From a checkpoint of a small transformer trained on Wikipedia.
Size: 10 layers, MLP 576 GeGLU.
Architecture: LayerNorm before and after each block, rotary positions, no biases in attention or MLP, tied embeddings, capped logits.
Training: a variant of Adam for these matrices, 5498 steps.
MLP neurons of a small language model. Each row is named by its layer, matrix (down: output weights) and neuron, and shows model dimensions 32-127. Each number is 128 + 24 x the weight over its row's rms, rounded and kept within 0 to 255. Numbers have three digits each. A neuron's up and down rows have the sign that makes its largest values positive.
A block is one neuron, or neurons of one layer that tend to fire together. Before each block is what it responds to, as a language model described it from the Wikipedia text at the highest values.

Word-initial capital A. A capital A (sometimes I) opening a word, usually after a table pipe or punctuation, as in Airdrie, Apps, Avg, Arizona.
L3.down302:144111102103134133134133105121131131118133154174156093128155124129114129148111147129105129145094104087145175125122094113095135082193112084135164120135156115150082093116097129117122134116147138153144107104164154109174096128147158133131131132120083109132068139141101107102125139130167131129
L3.down496:165101088130131139111088121122112141097139121151111129120102145099100138118122131147124118120144158143114119124116135146137143129135117114130136157090153119130110126152117146156101153114149137168128128103110128095138149124145137114146113139167109145132116138123141132143165120133143121113
L3.down502:130099164131146132117117106130137103090149130102109118146140118143187145123152166117120097089113136142130098110129159145132118154161105114123104149122146128119149099103130114096112153146151111128102148146151088112138140119154141072149124151143114067141149121096089120127122120127159143178
L3.down531:094170125165136130111168144118079103072130116089095123103104147120079142116148121174128137134146126113133106162116130113172139157132159126096107118109103161101134150182131163143090118110163122149141111146135091173108142159113136120119135145137094163093130129145161105133141130104129093128

Plural subject endings. Plural noun suffixes like -s, -ers, -ors that finish a subject noun (Officials, Doctors, Soldiers), plus subject pronouns I, you, they.
L7.down88:117126133134120156151118117138166139114090137108135158132135117146108114123124118139139122109084147102123101126140107131123071119143122091110145117153129117117096096110147135111117133164105141153158115171106143139158120104126099117159115131157129105163124139162115168117130127112108107161

Phrase-opening and closing tokens. Mostly "the" after a preposition or comma, plus "National" in institution names (National Assembly, National Bank) and ")" closing short codes in sports tables, such as (H) and (ITA).
L4.down3:122141131141109089125131161122131176178166140130136130084152123114155135153180155109142137133133140128121112127115161125140121097148140097160087152134119077126099124111112112151178139095147116122131112124105104111171111134101117129133161143121113182067199166100096154139096117116116134136
L4.down12:106105145092086124097147077145101107064097136156122150182154111165127132116124120122132137130121135168104113121158126151153137106121135113144110155128099097136152166125138154094162111155134131148141152159126107130086124120121081110118119113111140124116137162110126117143101140117150145145
L4.down49:144100126120113151132118133105186110098088135105092121143192147120152127144103110106168133137109145153104132123139114152100135137157097120159160150066172110122108112129151093146123135076172160119118140140067113106107175137076094155129135147084082136149158128117144108170141147141135119126
L4.down62:100137174174120151098157120118127127123139106150123142126152160084154131119159121115115119155108158148166109128139112102148096130117132112096105130151087156119136112101119124075117090131116124086099143118126125118116110123117102130135138172138169149156133087113101125162146122077124163156
L4.down120:116133121158141123151122067142161134138100140161125175140092086156105127115133122122116130076099137163139095110158120160108101147131119149114130091141153125143123131112111101126176094130129111145122130102128110154097110157128131103152093112112101120143174148105125123163106138104131126167
L4.down277:133146138128158097132124125091108151140169144170086151142148123158153188126114156148102131113128167131114131152129112097126149091138083160105137113110128154146114128071127112118086128143137097150131110160062122134130107135124129155134129148117122151142175102122122121105113141109105132161
L4.down279:156085103106119171184164143128152137150159124135124148125092126150147103099157127166120123107128105115090140176135118089091151100127120191135105142115130126146116143153157115115082124140124119179114114125115126140081133128103102144147098111102123174148184152165120185135140147135117134122
L4.down294:092117084155152140134136151085120166177122120114117207144146174056170137122131107114141119128144159130132133137114130082132129125113107090149110116108141127146147133122114101066182148087167124112155133114101130133147090120097125121130097157121140168145130128105167093127086164126145113143
L4.down319:117130111126176131134130172128101105158170116171094127111118098094135092127130111151139131131133118144111163138126122105143103141099100173119150175133095150142107123115123132087147097081122113140134143109132132102168125138116086093119143146141105176151127195149149162097093122105110110141
L4.down324:137157081156138180101152155120111119204121111137100173146137147087110101120135114160086151115152140100162102127126115137178146128134093126124140118164098120094123113168113158108152136109115128081135158175072141134106132151137114123124111145156174120123116103131110173127122132115126101123
L4.down365:114141162151122107143128173106121126106133177128138152126176177058117125144160113108128157103133104098165133168102134152122159090097076146077143147198136106133162177126099119103144133103113103093106143120136127126107167156134119104132123171122115130111119116113128153143093124129122172130
L4.down449:148168117085107147111060101159146129120156152128123102148115167150086107159139141160133140170142156146113100140126115150115046128135145127082108118162166115124140132122130090124119129108147134114109107111104120146133114179128102130112133093102148119150123145142119136167143098164164095112
L4.down460:175135167166102109134119157110113111136139103153122132075101115129172096148081104104145163118117124137116112136130113110157124107104121129136150147152121140146106096130121098123112135083157188154132111088109158105141145155115148104125117166129122138076113193126129122143141139143131145160
L4.down491:154111146106122148099164186168116094115121160148154140144120202155107080139137110077122148096106109149109107152122143139115113119148139126127114158137099108147111121113125139148107169092095125108120137168131165140130095149138119188138143188163154148125116162133097115125135120115171159086
L4.down499:120132103128138144172135158123114074112077184136098112142155122136137109112163118135162116146119124155181154117159110127136162150139095105114117162128149132149135109136126173163186111151104135125082128099139140129151161109133118131115102099144124122110123130084126114163090085187101144150
L4.down521:129097114114105163128108146119125129124177160085116133098142142084141136096150087155157134122128143186150115129128111109151119150164119117119113128108137117139140118171112085158207108078091115108133155127153082151153119123109125124121148152117130119143178119123131117112116105094147144098

Word-initial fragments and "the". Fires on the, usually after a comma or preposition; on word-start Ch (China, Championship, Chapman); and on in inside continued, convinced.
L3.down1:158099156121109132139127124129105119150122113103111146132120149112139137089160143109132135098095132137190139101136105095095134126116084127097136151130119149152126171138134111086159075112128164123150152161103108140121136113209109099104130148112126122124122113134125147092133106132147101159
L3.down50:147117153147105156134121158169129126228159127133141116126167138114110117107119092117143140164106160097162168153111135119154146088109109118129144167144138203111105099089122094114122114109102163127145145091133140135131072059134123130155142157089168156147102116110113141105130081155116097129
L3.down374:106136162131159135104109127090113141133117126138127158141138141141145118137116110133103139113101170152133103107091144109113119132157101092161150148146082133158112118128156119086163094085109145077122137146146140121134120122221115107126094161163112143103155108115118143138128114111137100097
L3.down377:109102100144137186139170111192133130147130108156123098108154162085069137143135119092138136106145105103159105131118128116148106136136089121100106158112118130097148176101085104116103105158123108118134087102138106150129122171114131099141165134167142171123092114126105146130150156143128079132

Table cell pipe separators. Pipe separators between cells in flattened wiki tables, strongest after a number in a run of statistics, e.g. 3 | 0 | 2 |.
L4.down2:120102115107132167130145142133159166103143156107121122175094130118139128119115121120135175129130151188152096124136121126143106127187134165075179111121149116149142135146086095124194090137131116076118132190160118091128102098174117164109124116148123151132143092131147119117129125144143116119
L4.down10:182147156142126136142101145076128154137129141159139178115091113153149127144068145093081135101134103159117150135124138171143148110125120144114097087162121167167138063130147108137101194089139137125136137117134154110165171108106132109140122090105094082158139132144097152136119095126140072153
L4.down51:125111152123104164149155089135147133097148084083118191128165130102134123138156105160143148127101139165146140109151106147099132177134134145128106118071142096165104132150170149132126079125133148085147117132122090127125136093117153146158111120092071127148110113104118141139118150157096134149
L4.down69:113142154183141186110096108131093143119105110113132113106110120106132117111087105151102117138120111132188157100123088161177115131161134146115107122135120120097147129138119088112114073102102113154140141130137159155124153130069144113083144144087159122164093139142108137096157154119128115149
L4.down118:132124086128117135093081107128134096171130125127125121115133146140124149120131109096103126133127120115107080077162109171152137119137095118102084146148145094102107112142119117159135126153095133161143118141151161122095132118127099087105108094139110126144112131093150128196133116167138107182
L4.down165:114118147119122140138132151102136126131108154168139120079080059107159136137156103150160119082141142139141095117118140158119134098135102145134169138125163153117066135137116123112139084093072114156151134090100150124154081146126135128126139128125161111122131174136130151122152098074098133062
L4.down184:126144125110091156109144170118182134110184143109159127140110155109144154136108106110110139148170144167113121107141154098158151110129164120157159126146150108126161114105149087122154119130132109084105102152140105126127122123148141144120100110149164136100168101121142107108158123130184167099
L4.down223:130128106114139100087116148113122126081133163142095163161117157122166113148117118137110099144115152135121147118151095142119128120141155058102192117147185128119130063153074153128114120115165148133116101123164122093153130124118155142171161162132126111084140166096171111123128123102143109116
L4.down298:081100122115145098155108161148134192162094090117139117117148124135138169137132156121143155138115106097122109127178071135097170100120099162152127152131157140133138114148099160134152134107132119137088103166123178104097129120087097119127142102127191131059144137148099152096104127115122132135
L4.down333:113129132139160190144167132168135120120136070151134137160145132149171098076121121163089078132150134106175128121122106162131123142139134162136135139098153141146121100158142162149141128116068126155125134156128136095130134151131163135124091087110133147136093128131104121127139093126069134114
L4.down344:147122121164188193092108139061186131126127144133098144156114165157172155079112174138131157127128109120125122115149138100148121112118126125099141136137121189140118121160079116089176166112150149146129116127131096080159105130108153156105107116116134192140114140073166125096121121108167118117
L4.down348:142135154122119135138129186088083158180126115116178137142140098164108146122077165102114115143120149141154150154115145131125153146122085126187121098151156117134154090136169131161145120147139149119132122157150117116147135089111150153117093154080130137133112110135116163107161135100078087101
L4.down397:128168134163153150145101123136126120123105102114162121125146114132127127143130118088121117116129154109130088124109123141160157082131121090112121122148145095099121108123137115112120122120160110096112123114144112111152140112103112127146142110143094110154094155094127163160149106108112144146
L4.down410:134106131104158143127121108161142168109127130113135127151120154127127131118083109144116117076147148179087150135120108128176096124162130164116158132103154125148114131145120106120166132139155112107150110168149114116143120120132131138123117163150134120104148103143112117148119156147139117086
L4.down492:115151081118134170127118110171149122102142115102138106137091123150117126169106104090137142106154154155127124108178091139093106108131120157132190139108172080119098118116104140120140109128090095095106139160158151127131153142112112134134113131094089152167123153116146127160179152126129109129
L4.down530:108138136155121155115160128110154197122094098114122130103135124149166146169133109097089110138098140097108142151136141101115099145121175168157148124135125158129164109092178138140083086112141124135122085148157111113121089080124182126181104055121106116155118154112128147097113179136108151121

Table cell separators. Pipe separators between cells of flattened Wikipedia tables (sports statistics, election results, discographies), especially after empty cells or numbers, plus semicolons in list-like rows.
L3.down177:111161129109126116130136130160124094119149075112148168128112122097149108151087119119116138137137126159122108130186130136157126176114088134123131142109138104160144139117110152125191128166136129142090114179176155111144132155149139121165172166182145106073134127118171143132119119121194125089
L3.down332:145151081113128130091119130135094109110136103108152154100163157119138099127139129134132113131108133123132121148153100127095119116115116164099095134138126111153143169124115108126152155147103100133103190151142153147140119159149096149139173154159160129093108090181154141105098123113161146132
L3.down470:163124150123142172139123089130114115106156080117163143154121106133141141145119157135137127151106131145140097125138126072137126169101103163116112111134123157151114145109093080053211131136115120150100085107125113122159100171128109136103132148146143127119125174160143133157121072122116118111
L3.down490:097153157130124143102108155156110065125146118079131157127099099143159145126122141144098131148131161126113090110153083075168105126140110151096120109129129132135150144100115104100174142144136150138095134161155134138132138143142137155143187152178192110072120091142159114150111100121164134116

Noun-phrase openers before modifiers. Determiners, possessives ('s, its, their, the) and adjective endings (-ic, -ed, -al), each opening a noun phrase before its head noun: Trigger's, acoustic guitar, its natural resources.
L7.down136:158160162144108093108160156082139099138134122076094137117140146138114098132110128100095115154104118130152111140106156117156148140126133106095141141164146144121111155145106106079156068125141188100139134178116129127107122128145144138108140156094136132128099138092122125142103117125155102112

Plural noun suffixes. Word-final plural suffix pieces that complete a noun split into several tokens, such as club-s, salar-ies, renov-ations, Play-ers; also % in table headers and pop before -ulation.
L4.down29:162120123076130122127078163116136079112153142131131115153146130123146173147160087164101128122117151165111151152139138147154128093155087139130145112126137113114117130102169153134081146092093169091169181104157176142134118142112126156134170160110120125144144116143116115142136124148123151113
L4.down31:138131154098182176144102150146158130134166140124118151095115153112112103121107132128159122137135143125148140123157105127168145112140084138108142156110100138136111103123097166142100118151111122154087202178115146154140107103082143127133143086112161134110179168170118108123103120143170143083
L4.down139:169105128093101145157157149122132143083126136131138139130157135126170171104102155150132098102097141148127117144133129103091099108140064137164111079073113162078095102114168131112130150144116137147145123191141073131167094080134130174141096119124121129137125147174140120118109135128130168146
L4.down143:109118151135095144118109109127166113077107125140106144097101115072133151119128134131132112140120115123136107133113113130104146113121082106099094125147092125098149134204119079147095127130114119145143114137129131133155165144134108110127119114122102102132185154161174156112136097195113158137
L4.down202:168152111142091136141132124156139170111095079135175131164143136123097133109110106149103134104119166122106141126127158144149098129148105140148126088128130089099113148115162112110146144122119117124102166071174113120159098101124100123128094074152109116136134128123162101135128134115144130126
L4.down207:090121104088163134172127151118169094154134092134099117128117142135117125116153103103159144130145157120107127124123121141111172088093106105103078163122117178124129130083169098174117131126130104166119119148097160121102125111112116127130178116108156115147136106123147132141166126136139171149
L4.down214:130146108143152120152141130098140138126114096142102129112155122126107108112113141166118130127088125142126157118142111162095131097169091108141121104131079120110163104131146110085128134122146112150134156117123103146157155118146176130130122091126110156102140105173138104139095111136112130180
L4.down228:137137163121121124131134142134133160156148130127147089110159117126116120086117104137135113164072136176196173159162152127104128088139171131117121185141135151119113106116173129154164113140113119144144178124083099123101096140147149115131160079087173116113123150144119102126145151135130079091
L4.down242:103134113161114156149132170117135121153108157121152140155140112130168142143157115122078121125096149190120120129151135122123098145137137130147131121129148129156077127144141136065148126125126154120154127120134123126141072122121145134160138102126122108109098158125128139133124116112160110127
L4.down304:146108119152151166127106100131129116137132120097112116122085114140114149124113166116132091122180102159099090153117138100112102142152130084101131170170128138085127145107129139134160126104134137121129166135148120125144102085164115124137147165134132149099133151123107115103121092145150138139
L4.down349:084118169153166109150154136126138107120110130124105176092084133164131134133118147153155081130117120093090102088152114098122127131102141120070102121121172181108156127143129138098131158112147115169179080109129089095137106073127144144110110115122096128112135107120103108099120141159117150115
L4.down431:128140138144167123128122074158160132095115121135104117121127146182161137130098093161106142124099167116086102120143173096141091119155125142136139105114151099128135130144169108111125150151083098130165099138143121143139132151148103094138066132141117122130125127127138149147114113136158092083
L4.down444:133113125135147145182143100130131152132125164131112087102147103160145119129135126120166110144101122150131134122164149110110107148116131139101091119120102147076107157085124086130166117139137120155137101115122107094117140148200163154119129124127108146065091124124101121111120096143163112128
L4.down470:106137155122118156166142144167135104119142103108123140103108148119114135071161119142122107108134171149158102135113127126130139073095129082140090105116140090098137095144119162117103133141077134133116119155128105111161118122079109127120113104134121101137121118137104120126162145155139124134
L4.down518:109146127165126125091129100121111166107109114129126122128101139120158134108116136173132082127148156111149140132137131130107132149178078132142141108150090110113085169147114094134141139103111163127133140152094146120130153142147129136084127108116093139111159089092169110119098119159166155130
L4.down560:127168140119144111159159144141127142098133123113088117080151139104158152128109096171118150117126135152122098065115161100151148117138136148188105131120156118054100104168127142131187130120131133133149130112128112137132141103096120156084091113126121122101144101107156124140154145145126085125

Capital A word-start. A capital "A", often a lone piece opening a word, at the start of a line, heading, table cell or sentence, as in Aggregator, Assistant, Aftermath, "A Palestinian".
L4.down70:101120108172114087138122096141100136123071091161113141136121112147105123152107160106164145147152105106124139101183117121133128144128138118167118082136119142135135165155164110111096157153159110147102114103102121163101149139136150133151113114151114100122110153127146119136118146128149164126
L4.down180:127101131143119154147132126129131118123125145093134144091086134141129172153141147129104146161121092116111142116136067132147101075115118091140136114114138127099126146133092148093093096122128122155100168120163081100137078119069107128179169160129111109162152118141104126134146099114156124147
L4.down187:152147114125116138128096112150135134067111133121146127142123145090142125162095125122143109150164107134119090115148091101149149126122114147160158105079186152136146077151148108127132173132122144137149126148182161116151116134121132115135112121115122147159138133133122168084112140151126099124
L4.down210:135115136134128105085093185128137127082104124131115097131135105129168099089119117144118152079120112129091156139166131130171157156133123119097112123073121118124098090127139097112123111148103156096115152102119152126145068129170060127109103097116140157098107160155103158106152081109157111117
L4.down211:108120127111120130085166124139132139084115161144174145132142115109115159104144143141164117120125116153142138105114135130100153119116123143111121124123108096125098118107130144148094093104150183146132123162099139107149135165189127157148117125150135125147131120151113133142155138127131122155
L4.down217:136127136146148108131141085103059141086165149173180118106163128099128136106090119170164063109159104110144096173143143120139123128138136106096127124144111103121137151138111115127104149098157099129187098105131087147150131122127120122191104154144130130140134138135136157140088137116153179148
L4.down227:111132148149130095119102127107117112084114140136125143138081130122149148138120136161132114116110136138082101138136118148135106153126128101139162118087105130172084147161127141163117128160157143082126143100153173117105151103104127152119140141158145069148120112122132095135138171131155145140
L4.down230:099176149137114108088144125114108148097124124127128149122113080127178114102105167184111141092157163179104144118137101138145105152135125107141134096102129119123094128137133148147106164109099122153122145123170171109114156084139128146152088121096136132107130097152072110108148106123160157142
L4.down286:124083130182134123114116118106129107103133127121089157089119091107141165134148120141130166087152121111123133102172116111078139122107132126127107122113112133105136132134146162150094155141135132128124095108129107123159106134126128125161134124122140141126122127121125077115137114134108119117
L4.down355:128142119085160156151112113118132135111120077134133117137108114158126140127166102122140156114156110128123096141148130164168107079134140056111091089135159119092094120133095136092048146111097119139098123123122128111142149115135130088121141109140130103118133164116087119142139177129142152176
L4.down421:123117140118130131134112134106131130123157119104113076117161135123094114097125094144088087126125131117072127118169101096140125153103137117137109087098152138127096132190139103094134181134136130172161135087089101158147145113147148109115112112146170095066127139106142089095113143175138113168
L4.down422:090111163134106090119128149158144177172156154102133151108125120118133130108144144134121130158185109127127098169116111179161120096139090134108117142149101149106147118139123117130083147125138108165100141082165116157125100129117122121153131135140158157134141138097100138119151164126114129140
L4.down432:137115105125107140150147143114139099113114124141155134133156176128135104178112150129134120128117085091181123096115136145115138123159094105163160165142105140151138135147108138074097113117145114172099126098181150140165136133143145128153157126120129139126119147132119151142124102146116143121
L4.down456:090136129148113122120169104111121135158156162149157138124142130101157179109143169125157119130096142104137136115184143167116120126162094135157112128108146103099075150126166116103084128139157141130107136143120116139164150108111120115151125168096118126124105134134158148122141152105160144123
L4.down459:107104145120119133109122145110103101110135116106113083154135090102126102095136102133145096141151139061140122117117120173147138123144140099132148121169121164155120109135116160118058164099117102082162118168133137077150139129144145120141148157162121127123149164149158137128098170130156150131
L4.down513:097164119127143139127113136118117120077119154122122121169102099130115151087165126139086133145184117116099103111113159133147138149119104117112103090151132136130085119119133082124101146125162141145139174142165177116137130103091125128098164119131109137161133090104165107120095119154129104123

Word-completing suffix pieces. Short final subword pieces that complete a word split across tokens, such as plural -s/-es/-ions (standards, inscriptions), "as" (postmaster, Glasgow), "t" (rebuilt), and final year digits (1911).
L3.down194:102122161145158123143128180123060122128150136149105148178134108121115169106168118117092081116128165139146154099155122115129144141149118120139140155125085137095112149128118137116117143122143124156133102135140088121123096100143163109118174149139114136131136177142142137115137122176124150101
L3.down229:133169166093134102105199090140150149106097077109112136159124177146148074138118126148077148150114146093154145164125121106128102086131161104101146149122128132138107122115132154161173102105142103173163162108089116136141129093109146076139117167127104138169148111123116099106139130139135147179
L3.down320:105165141077094141097135164100139126142148073150138122095131152125101152099144132117135096141102160173171143144141091134138115103153103123139132098153116140082119076119169107102127168125132150117110129133148067178155124107089118137129140136101130130146136121134119099112175133134109149135
L3.down553:128146136115121193178157155131109142161144117104136146154138091133135100115114098156148114146108128120129125152097138147137151104113193145138128095170110156162114147109090129140098084139137089132119105125128117151102097122108135102178166083145132155132159128147158113153093143127156095128

Field separators in lists. Separator punctuation (pipes, dashes, semicolons, commas) between entries in tables and lists, right before a new name or value, as in "| Toyota" or "2011 - O Brioche".
L7.down156:104171152062111139126123149149124116156109177142137135144129094123135120160152131141118120130140103178174148122140100095112128149122134137120131097098131152146119133108131068131255071108139123151171115130119135122146144167138152115132150149115124091137121144121144143118107130077124096132

Capital A word-starts. Capital "A" as the first piece of a split capitalized word or initial, e.g. A|lexander, A|ssociation, A|irport, N. A. Williamson; occasionally other word beginnings like Colle|ge.
L7.down427:131131153108128162082077076149143124068138131163116122121126126104149127117128124118155156103134117141116132135136143116123127110140103131146118116164110090140120135112109099142078151129111105126103127107148103139153109125116111116140108127163155142114118158143110093108142175130119162150